Part of a small language model's weights: LayerNorm before each block.
MLP neurons of a small language model. Each row is named by its layer, matrix (up: input weights) and neuron, and shows model dimensions 128-191. Each number is 50 + 10 x the weight over its row's rms, rounded and kept within 0 to 99.
After each neuron's rows, "fires in" lists the words (lower case) most often at its 100 highest values on Wikipedia text that the model never trained on. A number after a token or word is its count.

L2.up826:38 67 33 47 51 34 61 32 58 32 46 45 54 57 57 53 40 59 22 61 78 58 58 57 44 52 47 50 41 56 39 56 48 55 35 53 45 62 54 42 47 33 43 67 60 42 47 52 54 60 53 39 62 37 31 33 45 46 66 42 45 47 36 34
fires in: "that" 13, "all" 12, "such" 10, "any" 9, "those" 6, "some" 4

L10.up390:51 61 43 36 51 31 50 20 62 36 48 65 66 46 42 44 29 58 60 41 46 59 48 48 45 46 26 47 42 47 70 37 55 57 79 72 40 60 50 45 47 63 46 54 47 53 53 48 46 44 54 51 50 29 48 51 45 37 44 42 50 51 43 54
fires in: "the" 93

L2.up166:51 50 58 48 74 51 56 36 56 77 52 39 63 32 46 47 56 68 64 47 65 42 44 39 44 40 33 54 66 37 52 42 58 28 73 60 43 41 42 60 55 24 66 51 37 41 50 47 39 63 60 53 43 43 50 46 55 58 57 55 53 48 62 53
fires in: "the" 24, "of" 15, "in" 8, "according" 5, "census" 4, "it" 4

L2.up681:67 41 35 45 76 60 70 39 37 49 44 60 50 65 31 44 39 62 56 50 50 50 72 55 61 56 57 57 54 39 37 70 48 66 47 51 69 55 59 56 39 51 40 42 49 62 49 55 57 57 54 41 38 48 64 45 55 37 45 59 31 52 50 51
fires in: "place" 18, "home" 11, "northern" 7, "american" 7, "eastern" 6, "edmonton" 6

L14.up547:39 44 59 45 50 57 46 54 48 59 71 50 56 72 45 46 47 39 52 58 59 54 41 61 61 64 54 53 53 54 58 49 46 52 31 61 38 56 39 68 60 51 52 54 35 51 57 43 52 53 43 45 59 34 46 53 68 35 43 62 58 33 57 57
fires in: "an" 69, "gomez" 4

L11.up84:55 42 46 59 65 61 48 38 73 57 47 77 28 42 53 43 42 55 46 53 47 54 55 40 45 41 69 63 55 60 48 73 50 71 49 48 37 50 46 44 42 53 79 41 69 56 33 26 43 50 54 35 50 43 60 44 46 49 57 46 40 52 47 42
fires in: "not" 16, "have" 13, "t" 9, "had" 7, "to" 5, "be" 5

L12.up308:42 53 36 58 48 42 50 48 48 49 48 26 72 59 38 45 48 57 42 36 56 61 42 59 39 43 39 40 48 37 47 49 52 41 51 50 62 56 49 48 41 43 50 53 47 43 59 46 42 38 57 44 56 37 46 55 58 42 59 57 33 57 31 43
fires in: "the" 19, "an" 11, "main" 9, "another" 8, "one" 7, "other" 5

L2.up348:49 50 37 50 56 36 45 33 58 41 69 49 64 55 65 40 56 48 57 41 65 55 52 48 57 60 46 40 37 41 49 57 42 48 54 33 56 66 53 24 40 58 62 71 72 52 47 49 56 41 42 56 54 44 49 38 40 45 53 58 41 60 55 45
fires in: "born" 11, "present" 9, "released" 9, "w" 8, "producer" 7, "preceded" 6

L13.up676:57 62 57 49 63 56 44 30 50 44 42 37 56 54 54 48 43 56 60 38 38 49 65 58 58 51 53 50 69 59 45 65 42 52 46 61 37 38 64 53 49 58 34 47 37 53 34 63 57 45 61 41 56 55 62 38 44 66 63 32 41 45 60 45
fires in: "was" 32, "be" 11, "as" 9, "became" 7, "is" 5

L2.up413:50 57 39 52 54 44 62 32 53 38 38 58 49 48 68 46 56 54 55 60 65 54 44 43 56 48 42 54 33 34 53 54 49 54 52 62 59 42 66 43 49 46 48 40 41 43 41 57 25 56 52 38 46 59 44 47 41 73 40 31 64 45 42 43
fires in: "in" 55, "on" 26

L2.up757:59 41 33 39 65 53 52 48 49 41 72 55 50 52 66 47 60 51 56 49 50 39 50 58 52 51 60 39 39 55 43 59 41 57 51 38 45 55 50 38 56 43 39 45 66 68 73 49 74 59 60 57 50 54 62 45 35 36 45 44 52 44 61 53
fires in: "new" 52, "newfoundland" 5, "directed" 4

L2.up359:49 67 54 36 46 40 23 40 31 48 63 60 55 65 58 37 63 62 56 34 25 48 47 60 46 48 63 46 70 67 52 66 44 55 67 53 52 49 57 47 53 57 55 38 57 56 38 35 56 47 59 57 31 50 56 50 60 57 54 46 55 49 43 38
fires in: "be" 68, "been" 20, "were" 7

L15.up362:52 70 57 41 61 54 33 61 52 65 59 56 41 65 43 65 53 58 58 61 49 41 61 53 45 25 38 61 45 61 54 61 58 61 53 56 48 32 48 39 52 50 44 54 37 53 40 17 69 69 49 37 59 49 42 49 44 30 31 48 29 58 46 67
fires in: "he" 28, "they" 10, "she" 9, "would" 5, "not" 4

L2.up792:39 59 67 50 66 60 49 61 55 49 42 54 34 47 42 37 40 56 48 54 36 42 58 51 46 47 35 59 53 57 51 27 50 49 63 52 54 43 50 52 42 50 50 46 47 43 42 54 53 62 62 54 58 42 62 28 50 54 41 23 59 45 63 57
fires in: "by" 20, "following" 10, "against" 8, "within" 7, "of" 7, "during" 6

L12.up451:70 44 54 46 53 43 41 54 39 42 56 49 59 52 46 67 27 58 52 44 61 39 52 41 46 53 57 44 47 62 61 42 51 46 52 34 53 59 52 38 38 56 38 56 40 50 66 40 73 50 53 48 64 61 55 37 51 50 43 40 45 59 50 33
fires in: "is" 50, "a" 6, "the" 6, "was" 4, "as" 4

L11.up811:40 46 53 42 51 41 53 55 48 41 59 51 46 50 59 44 64 55 32 38 39 43 70 69 39 43 52 45 60 64 44 64 45 52 53 51 43 51 41 51 34 57 64 40 39 61 35 47 40 46 58 33 54 56 52 72 52 53 38 56 56 50 51 39
fires in: "was" 49, "were" 28, "been" 6

L2.up174:40 41 48 20 53 67 49 61 54 58 64 53 32 50 39 54 68 53 41 57 55 42 51 60 61 42 35 54 46 63 47 59 41 51 64 45 52 55 50 52 43 53 51 50 35 41 38 43 59 47 63 55 43 48 50 20 47 42 53 54 47 58 59 62
fires in: "known" 34, "written" 8, "based" 7, "developed" 5, "directed" 5, "owned" 5

L12.up191:62 58 56 28 44 57 50 34 45 66 52 44 53 53 49 69 56 43 63 38 19 61 66 65 47 40 43 46 35 54 54 62 65 60 55 73 58 46 54 59 37 55 37 63 54 45 66 41 46 37 63 56 49 46 46 36 48 55 37 46 56 29 56 58
fires in: "he" 52, "and" 20, "that" 10, "who" 5

L2.up580:30 56 54 53 63 50 35 52 56 55 47 55 46 59 60 43 47 75 49 66 44 43 52 54 45 40 57 66 55 46 66 51 55 48 59 44 42 36 53 38 45 45 58 54 46 50 48 51 59 37 51 53 46 48 57 64 54 29 46 49 41 50 57 56
fires in: "for" 43, "which" 21

L12.up932:49 59 61 50 52 44 27 63 60 61 66 58 30 54 41 44 50 57 40 43 39 50 57 58 42 67 50 62 55 63 58 53 58 37 47 27 50 52 60 56 47 52 67 62 52 61 40 26 37 57 59 59 54 54 31 50 53 53 68 45 29 43 50 65
fires in: "has" 49, "had" 20, "have" 20

L16.up445:43 48 39 47 55 49 24 45 68 43 55 50 52 54 57 54 51 56 53 48 58 42 56 67 49 37 67 51 42 41 48 64 54 49 65 57 55 44 43 54 55 63 52 49 36 41 42 28 53 51 57 53 58 13 52 34 59 50 63 53 55 46 56 30
fires in: "be" 19, "was" 16, "were" 11, "been" 11

L2.up644:53 69 48 39 47 43 48 48 52 59 38 58 56 50 56 51 66 58 58 65 44 68 47 56 49 50 41 38 63 57 40 52 51 44 36 59 22 59 50 59 46 34 42 39 59 68 34 65 61 55 66 60 54 40 38 38 66 60 36 51 59 44 51 58
fires in: "that" 39, "which" 22, "results" 7, "name" 5

L2.up501:46 34 36 55 56 68 42 28 57 68 52 46 50 48 59 32 61 51 46 39 59 58 43 51 59 49 33 56 74 42 31 56 75 28 48 44 41 51 40 55 37 46 52 51 49 61 28 44 52 41 47 57 65 43 53 58 53 57 57 58 56 47 50 42
fires in: "than" 20, "used" 9, "within" 7, "called" 5, "without" 5, "especially" 4

L16.up472:63 34 52 46 63 52 47 43 64 64 48 37 53 41 43 56 58 71 59 53 55 61 54 55 51 44 49 54 34 50 35 39 32 49 55 53 56 68 46 71 66 49 46 44 41 43 40 39 60 53 23 32 45 39 47 37 50 53 34 46 45 59 55 60
fires in: "an" 46, "animator" 9, "anthology" 4

L14.up311:44 37 46 49 48 44 77 48 62 47 69 49 63 39 50 48 53 69 52 44 54 44 52 47 49 56 63 46 46 60 41 47 61 25 55 52 58 47 34 46 62 28 40 38 37 52 48 37 52 59 48 43 54 50 48 51 34 34 62 54 43 52 48 57
fires in: "an" 78, "another" 5

L2.up881:37 40 42 45 48 65 41 39 67 50 41 51 46 49 49 45 36 50 33 43 58 52 61 56 67 34 66 42 36 47 30 39 59 50 70 39 43 64 65 51 65 37 50 79 58 57 25 51 61 63 56 33 61 64 43 48 43 48 60 49 46 40 60 72
fires in: "that" 49, "years" 7, "family" 5

L12.up337:41 38 48 44 46 54 62 47 44 70 40 39 62 62 51 44 52 22 32 40 54 64 43 67 59 45 40 66 45 51 43 58 57 42 63 38 30 49 56 61 32 38 67 49 30 57 46 49 41 56 53 40 60 48 48 60 43 53 44 42 29 47 33 53
fires in: "an" 22, "as" 9, "so" 8, "san" 7, "most" 6

L2.up635:57 40 59 70 27 38 41 56 63 46 27 58 50 50 45 40 57 60 51 45 52 53 36 48 51 38 51 57 55 42 48 54 28 59 68 64 47 39 48 47 60 45 38 42 65 45 46 53 49 44 56 51 27 49 54 55 57 64 54 35 66 46 46 49
fires in: "on" 55, "full" 4

L13.up252:55 53 60 70 65 47 60 47 71 44 56 61 44 42 49 42 39 55 49 45 41 45 49 40 44 50 32 53 39 40 54 55 67 57 51 39 34 52 66 43 53 41 51 34 51 49 33 38 52 75 66 60 47 42 57 38 34 56 58 62 52 40 52 60
fires in: "have" 36, "can" 24, "cannot" 6, "having" 4

L12.up567:63 52 57 41 61 60 27 53 58 61 51 66 44 37 53 35 51 72 59 59 40 42 55 47 32 35 37 43 82 35 50 54 42 60 55 49 57 61 57 50 42 55 62 37 58 49 41 45 61 51 46 55 43 43 51 43 50 37 37 64 46 36 48 49
fires in: "in" 30, "to" 15, "by" 6, "of" 4

L2.up749:46 39 46 56 56 32 47 51 62 66 54 33 53 77 55 37 48 34 40 60 58 77 63 53 41 51 63 70 51 51 45 68 63 40 50 48 43 50 51 43 46 40 63 56 46 61 47 62 48 58 50 42 37 45 52 60 44 53 47 36 47 53 62 61
fires in: "it" 68, "there" 9, "him" 5

L11.up551:49 55 55 69 37 44 49 38 42 68 47 43 49 55 34 64 45 48 49 62 52 41 49 52 41 46 22 36 47 53 42 47 56 49 56 51 45 36 51 65 41 54 43 48 45 53 45 57 61 72 47 49 50 50 54 44 46 54 45 28 49 46 41 62
fires in: "of" 28, "with" 27, "in" 9, "at" 6, "from" 6

L10.up60:48 59 69 46 71 59 55 38 57 63 45 55 57 48 49 34 50 42 51 33 50 36 53 66 35 46 61 56 52 52 57 59 47 29 55 66 38 67 59 33 54 67 23 41 63 54 56 45 44 73 44 55 58 46 56 59 34 45 48 41 56 53 68 38
fires in: "to" 46, "or" 24

L14.up405:31 67 25 44 52 37 50 38 40 38 33 58 48 47 51 60 58 48 41 54 44 56 64 51 62 41 65 37 51 58 54 41 61 56 54 45 35 51 49 56 26 59 55 48 54 72 56 44 51 54 47 34 56 41 58 53 41 56 58 75 45 54 64 60
fires in: "after" 31, "began" 10, "of" 5, "before" 5, "while" 4

L10.up331:45 54 69 60 54 38 69 36 51 47 54 54 67 69 46 58 58 60 51 39 57 57 61 50 45 28 68 48 55 69 50 52 40 58 55 60 58 59 55 59 24 40 32 55 40 64 48 49 31 44 52 46 57 47 48 53 22 42 64 44 40 52 33 50
fires in: "as" 19, "was" 10, "for" 9, "of" 8, "won" 7

L11.up458:41 69 51 59 40 53 56 50 54 54 63 60 66 56 47 44 71 36 63 43 49 32 60 52 61 48 42 70 64 52 49 49 47 59 55 42 50 52 45 37 40 57 34 52 42 67 43 54 53 40 66 54 47 54 52 33 34 66 54 60 58 49 56 56
fires in: "as" 37, "in" 10, "of" 5, "time" 4, "on" 4

L2.up689:51 64 56 50 61 44 52 43 43 58 53 44 57 36 38 65 47 66 56 39 46 57 47 64 40 64 39 45 59 55 49 61 52 48 40 43 47 67 62 55 37 55 36 39 47 44 45 50 50 56 53 55 45 42 62 43 31 62 34 42 62 42 63 45
fires in: "place" 34, "from" 18, "top" 4

L14.up724:40 35 63 41 47 44 47 58 39 44 64 56 71 43 49 63 52 45 24 35 44 58 50 56 51 34 54 54 76 41 55 56 49 56 38 44 59 50 41 71 68 53 49 61 55 62 44 60 61 45 54 36 53 47 43 34 55 60 63 50 18 45 46 60
fires in: "more" 23, "as" 21, "most" 18, "very" 5

L11.up179:67 53 44 49 51 41 48 51 50 63 60 40 30 48 50 45 42 35 74 62 40 33 50 58 54 62 43 54 59 46 32 54 71 61 54 45 45 54 78 47 51 48 62 50 36 50 61 61 59 56 45 51 48 56 32 38 58 52 50 52 53 57 64 35
fires in: "had" 35, "have" 20, "has" 8, "having" 5, "s" 4, "is" 4

L11.up595:55 36 51 67 71 54 51 52 49 31 49 28 50 49 53 42 47 49 48 60 40 55 48 61 56 67 47 45 53 59 74 47 41 60 56 45 33 42 45 48 68 60 48 37 48 48 53 54 60 56 47 33 55 56 44 66 50 44 59 44 51 41 48 54
fires in: "and" 20, "by" 16, "of" 16, "also" 7, "to" 6, "as" 5

L2.up253:41 50 39 55 69 25 60 31 49 56 42 41 51 49 38 44 35 44 52 62 64 38 33 43 59 53 64 56 53 48 52 35 47 48 54 56 48 51 44 56 50 32 52 46 45 55 33 55 46 55 53 41 47 53 47 40 26 61 53 45 49 61 43 49
fires in: "part" 31, "third" 14, "cent" 6, "second" 5, "formed" 4

L2.up941:48 35 43 49 47 34 27 49 71 48 59 55 40 50 49 42 41 47 46 48 50 44 62 57 51 44 39 44 34 62 56 49 49 52 69 42 58 43 50 55 48 23 39 58 52 33 48 48 33 42 73 55 50 63 38 53 54 36 37 43 52 55 52 66
fires in: "that" 94

L14.up333:48 48 45 53 44 57 74 44 48 46 60 43 73 43 56 52 48 36 56 35 44 60 58 54 50 46 56 59 48 53 53 44 37 46 55 66 73 66 40 68 49 47 50 47 54 55 54 48 64 52 38 60 50 39 59 45 41 47 70 53 57 49 57 47
fires in: "an" 51, "was" 12

L10.up736:50 54 45 76 47 65 52 35 36 57 34 59 37 49 60 38 48 66 35 37 54 32 40 60 50 44 71 57 47 50 46 49 45 37 62 41 47 31 53 58 36 47 44 73 55 47 50 44 54 54 59 39 42 48 39 49 48 44 46 46 52 45 43 42
fires in: "with" 22, "from" 13, "s" 11, "for" 6, "under" 6, "of" 5

L2.up502:22 65 54 42 55 46 61 63 54 42 48 42 44 54 37 58 62 45 63 65 50 52 49 50 45 60 60 72 52 32 58 48 53 57 61 39 23 38 46 47 37 35 41 39 75 49 54 61 45 48 65 30 59 49 46 52 52 61 45 42 45 40 53 33
fires in: "that" 60, "election" 4

L13.up224:58 46 64 55 58 36 57 60 63 73 51 43 54 50 57 46 57 40 42 51 56 60 48 59 66 64 42 67 52 59 48 36 54 36 43 53 63 55 64 54 70 44 48 55 44 58 46 40 57 52 41 44 52 43 39 40 46 34 55 49 59 50 59 46
fires in: "an" 90

L2.up296:28 50 42 50 52 57 54 58 45 58 59 61 46 53 48 54 71 47 50 49 42 53 57 51 47 68 46 52 42 60 60 47 60 59 28 52 71 54 33 49 46 51 31 65 63 71 53 56 45 71 55 28 58 55 35 42 56 43 56 48 43 41 44 52
fires in: "none" 18, "total" 17, "any" 7, "state" 6, "biography" 5, "history" 4

L2.up228:52 38 31 63 58 59 40 28 53 60 30 49 52 31 49 45 72 47 62 51 56 46 37 55 59 44 57 57 56 43 45 40 57 38 45 57 63 58 35 51 39 42 55 38 45 46 65 68 54 51 50 46 50 58 46 66 49 24 51 37 57 49 63 59
fires in: "part" 44, "well" 26, "corner" 4

L16.up723:50 63 48 52 52 35 43 50 54 46 50 52 37 47 34 43 64 59 64 55 60 44 37 51 42 58 44 73 55 54 58 47 27 30 52 44 50 47 53 53 50 69 47 42 41 65 52 64 63 57 34 54 49 33 46 45 63 39 48 42 41 59 52 70
fires in: "an" 47, "absorbance" 5, "where" 5

L12.up95:40 41 52 58 45 35 73 59 55 63 50 39 60 71 42 56 58 49 54 48 58 45 39 55 44 28 38 66 47 61 45 65 41 62 56 54 47 47 52 67 53 59 49 52 43 40 61 16 55 56 36 58 44 58 53 53 47 65 31 57 51 21 41 49
fires in: "an" 79, "animator" 5, "another" 5

L12.up384:39 71 53 60 62 42 43 35 50 42 28 63 52 59 57 40 53 55 62 51 43 34 41 43 22 35 49 61 72 47 54 50 65 43 47 58 40 38 52 49 61 38 38 52 54 51 36 50 53 63 49 56 53 40 42 52 47 45 50 48 49 53 43 37
fires in: "of" 42, "in" 18, "to" 11, "at" 10, "from" 8, "for" 4

L2.up1020:31 53 62 30 66 46 44 50 54 57 35 61 39 50 30 54 60 48 61 56 63 38 43 46 39 42 49 47 47 58 59 55 60 43 50 59 65 40 41 33 80 49 63 56 51 60 61 49 43 48 49 57 46 64 62 51 42 37 61 48 66 55 41 54
fires in: "after" 16, "with" 14, "against" 11, "by" 8, "to" 5

L14.up759:59 61 64 47 58 56 61 63 66 63 57 38 47 42 77 46 37 40 69 34 63 48 34 66 59 45 54 56 49 53 55 48 59 44 53 50 40 64 60 50 58 55 58 43 42 70 47 45 68 57 41 60 53 33 47 52 51 50 57 47 46 39 43 62
fires in: "an" 85, "anthology" 5

L2.up572:51 48 67 56 54 60 53 37 58 45 50 53 49 51 65 27 44 59 56 65 43 42 42 32 52 62 67 62 42 57 48 67 60 63 45 30 59 42 50 41 59 59 58 50 62 44 50 70 58 60 54 44 54 48 44 48 55 49 47 46 46 56 46 67
fires in: "of" 54, "age" 6

L14.up860:44 69 60 65 51 55 47 42 47 58 43 38 62 39 41 61 55 32 43 39 46 50 52 44 26 35 35 46 52 59 57 51 38 35 69 62 24 53 41 50 61 46 46 40 42 63 58 53 62 56 57 44 51 67 43 14 54 72 57 45 57 49 52 50
fires in: "of" 64, "in" 11, "at" 10

L2.up790:69 69 64 46 44 47 56 37 63 67 41 54 33 34 49 59 43 47 57 35 34 33 41 65 49 68 54 42 65 60 56 58 55 43 41 53 60 51 55 51 44 56 71 62 47 31 51 60 53 41 47 50 49 58 42 46 48 52 52 51 57 41 57 52
fires in: "from" 48, "with" 32

L13.up445:43 63 55 38 65 37 56 42 59 55 40 54 45 27 47 54 50 68 34 57 54 47 51 51 45 52 51 46 46 54 59 61 57 64 46 68 60 39 55 43 45 51 31 47 50 59 53 50 59 66 38 46 42 55 60 47 40 31 49 48 46 82 52 36
fires in: "would" 22, "could" 12, "may" 12, "should" 8, "not" 6, "to" 5

L13.up621:47 32 49 38 49 51 48 41 49 78 38 49 43 53 37 50 49 35 65 47 49 28 32 58 59 43 70 43 53 40 48 40 58 55 63 62 51 44 51 48 49 48 62 59 51 54 65 60 45 51 39 50 39 44 38 59 59 60 63 45 40 56 58 57
fires in: "by" 33, "of" 21, "to" 8, "between" 8, "with" 7, "in" 6

L15.up828:69 50 51 41 44 48 46 23 48 52 43 40 65 53 43 52 57 47 53 53 46 54 46 58 41 55 53 60 60 51 46 62 43 53 37 61 44 49 53 40 65 56 74 39 35 47 67 50 45 57 55 42 41 55 53 43 47 69 34 48 55 46 54 54
fires in: "which" 44, "it" 22, "that" 15, "who" 9

L16.up851:48 63 42 49 55 47 56 55 40 52 57 33 29 58 50 54 52 67 62 39 57 50 44 56 51 53 50 48 38 53 72 57 42 38 49 57 46 70 49 37 51 31 50 46 49 42 54 47 52 61 53 73 49 37 57 66 52 24 47 31 35 42 56 26
fires in: "an" 50, "anthology" 5, "animator" 5

L14.up204:42 49 56 45 56 54 58 70 50 76 58 43 42 38 49 32 55 36 51 53 43 32 56 47 45 32 50 50 39 62 57 57 58 48 44 55 65 53 61 60 75 35 45 50 57 55 50 56 70 65 50 61 38 46 44 48 28 55 48 46 57 54 53 38
fires in: "an" 62

L13.up854:60 58 48 44 47 42 45 46 61 54 52 47 55 56 35 52 51 48 44 46 57 50 53 51 52 56 48 33 65 70 58 55 62 44 58 51 66 52 31 53 62 58 38 39 56 49 49 45 56 48 55 54 44 39 58 51 61 50 33 46 39 72 55 61
fires in: "an" 54, "forbes" 6, "the" 4

L2.up464:36 59 39 44 43 70 30 58 66 54 56 43 37 48 34 40 45 41 44 46 71 43 46 43 54 53 46 56 69 44 54 33 48 50 62 66 53 41 32 44 51 50 52 58 50 39 66 44 51 70 32 24 65 47 52 45 32 39 45 54 45 52 59 42
fires in: "after" 20, "during" 18, "at" 17, "on" 10, "following" 5

L10.up728:61 53 69 52 38 52 47 38 41 78 39 61 58 63 59 63 44 61 55 53 51 51 48 52 54 41 41 52 49 53 53 59 56 47 40 51 57 46 74 51 48 46 38 64 60 43 40 72 53 55 50 63 35 49 64 52 50 51 48 45 40 39 58 58
fires in: "was" 30, "a" 15, "became" 8, "made" 4

L11.up460:52 70 61 52 46 45 58 70 58 29 55 57 39 43 28 55 33 43 40 49 47 42 53 53 49 37 59 58 72 51 44 43 38 41 58 19 57 50 43 49 57 48 18 48 45 54 34 51 63 43 43 63 37 52 74 55 35 32 65 30 48 47 36 65
fires in: "as" 19, "the" 18, "was" 15, "became" 14, "a" 11

L11.up49:39 51 55 55 24 61 55 39 49 73 50 58 42 73 64 35 62 56 50 60 38 52 40 49 63 61 39 39 50 54 55 55 52 42 53 55 50 52 53 46 48 57 52 35 30 48 53 72 51 61 45 48 57 33 34 68 59 56 60 38 50 39 58 46
fires in: "to" 53, "than" 8

L13.up205:42 55 40 62 42 27 47 46 71 42 39 50 37 63 49 67 53 49 51 33 51 59 49 49 54 41 43 63 62 55 52 48 65 51 43 55 42 44 57 59 67 46 47 45 41 54 59 28 51 53 63 51 43 53 54 39 54 50 55 50 55 39 58 45
fires in: "that" 18, "but" 15, "and" 12, "have" 7, "not" 6

L12.up229:56 50 61 42 41 69 55 37 46 39 50 59 48 64 61 61 52 57 41 45 45 46 39 57 46 63 45 38 61 48 56 44 60 45 48 61 48 76 48 38 63 58 53 46 58 47 59 56 65 43 54 55 43 39 49 55 31 45 46 31 56 41 53 52
fires in: "on" 14, "with" 13, "for" 13, "and" 12, "among" 11, "of" 7

L12.up258:57 50 44 60 48 52 63 54 50 65 50 52 58 39 54 53 60 41 37 57 38 47 43 50 41 55 36 72 69 63 48 41 49 44 52 48 37 70 60 49 59 56 34 51 52 61 58 52 51 52 38 70 31 44 61 47 55 68 49 22 47 47 49 66
fires in: "was" 23, "is" 16, "became" 11, "as" 5

L2.up291:53 45 35 63 30 47 39 50 50 43 47 45 54 67 44 56 60 39 38 44 48 63 51 46 50 60 51 47 49 58 55 55 61 36 54 48 52 41 50 60 41 39 59 58 34 64 41 46 42 48 52 59 49 62 71 37 56 44 56 42 49 45 52 29
fires in: "as" 20, "time" 20, "way" 11, "when" 5, "ways" 4, "times" 4

L11.up270:36 42 35 59 57 42 52 44 35 50 49 46 41 43 32 42 41 68 49 54 54 57 69 53 43 54 58 42 44 55 59 30 45 53 48 51 63 51 57 35 42 45 39 49 51 40 45 65 60 49 62 53 29 41 47 54 51 58 45 56 42 35 34 57
fires in: "the" 79, "a" 4

L13.up101:60 58 63 49 63 51 55 49 58 69 58 54 36 52 63 54 41 38 53 56 45 58 54 39 53 32 33 58 77 44 51 60 54 52 38 55 46 45 39 49 60 48 44 47 32 58 63 38 45 51 39 52 65 39 57 58 52 59 44 51 47 36 74 32
fires in: "to" 57, "can" 8, "not" 5

L12.up419:50 49 59 74 54 28 32 41 42 52 59 66 43 58 44 43 55 53 44 57 35 40 42 40 49 62 35 50 66 31 51 67 50 56 62 45 51 44 64 30 38 73 50 55 48 51 46 65 70 45 30 61 54 53 48 47 48 43 42 52 54 46 62 54
fires in: "as" 22, "in" 20, "for" 15

L11.up88:35 48 58 45 53 43 75 39 56 72 38 62 50 42 56 40 48 18 51 49 54 53 46 45 55 46 53 60 54 64 66 44 58 48 43 53 58 50 52 66 60 48 65 53 44 62 60 37 64 56 48 54 31 62 46 45 51 37 48 43 40 57 46 49
fires in: "an" 93

L13.up642:61 43 47 63 66 39 53 45 36 49 53 43 55 66 59 64 70 50 55 71 36 46 51 37 47 41 72 48 58 38 48 70 37 58 35 47 48 41 47 47 51 61 47 49 37 56 53 57 51 57 68 61 43 52 31 60 36 57 40 50 39 48 62 43
fires in: "in" 56, "it" 13, "of" 6, "as" 4, "there" 4

L2.up22:48 63 38 65 52 56 51 50 46 55 63 56 38 54 49 54 40 48 70 66 44 38 30 50 51 50 59 53 53 50 50 37 51 51 49 49 42 30 47 50 40 47 59 46 49 38 60 43 62 47 54 48 49 59 58 54 59 52 38 56 36 50 43 51
fires in: "with" 45, "by" 8, "has" 8, "due" 6, "have" 6, "came" 4

L11.up349:58 51 38 49 46 42 48 50 64 61 37 49 51 62 44 42 42 59 69 56 52 56 41 54 56 47 37 57 33 76 57 45 63 40 50 53 56 59 43 55 47 51 49 32 55 59 59 43 57 66 45 52 46 42 43 50 47 35 43 62 62 46 55 45
fires in: "an" 46, "small" 6, "rook" 6

L15.up126:54 63 41 50 45 42 46 36 53 52 47 52 49 56 37 55 56 46 51 23 47 55 51 70 33 52 62 47 52 35 44 57 74 52 55 69 48 33 51 57 33 54 53 53 41 44 50 35 58 73 40 47 33 47 33 38 46 62 49 43 61 20 48 60
fires in: "and" 19, "which" 16, "however" 6, "but" 5, "who" 4

L13.up863:52 32 45 60 41 48 29 58 42 45 43 62 53 56 35 41 69 34 49 45 45 29 56 31 60 66 35 62 66 42 54 38 46 57 42 37 43 49 43 57 51 69 67 62 63 45 68 47 53 52 58 54 56 69 40 49 69 46 70 40 45 57 39 37
fires in: "as" 64, "with" 7, "upload" 4

L10.up447:48 53 45 60 57 61 57 38 59 61 49 42 46 50 36 57 52 65 51 42 25 51 68 67 48 34 48 62 54 43 39 43 31 54 74 57 50 46 59 42 42 36 38 53 66 40 52 60 40 45 61 60 43 38 43 41 39 42 59 65 45 50 50 54
fires in: "as" 29, "was" 10, "its" 6, "became" 6, "her" 4, "the" 4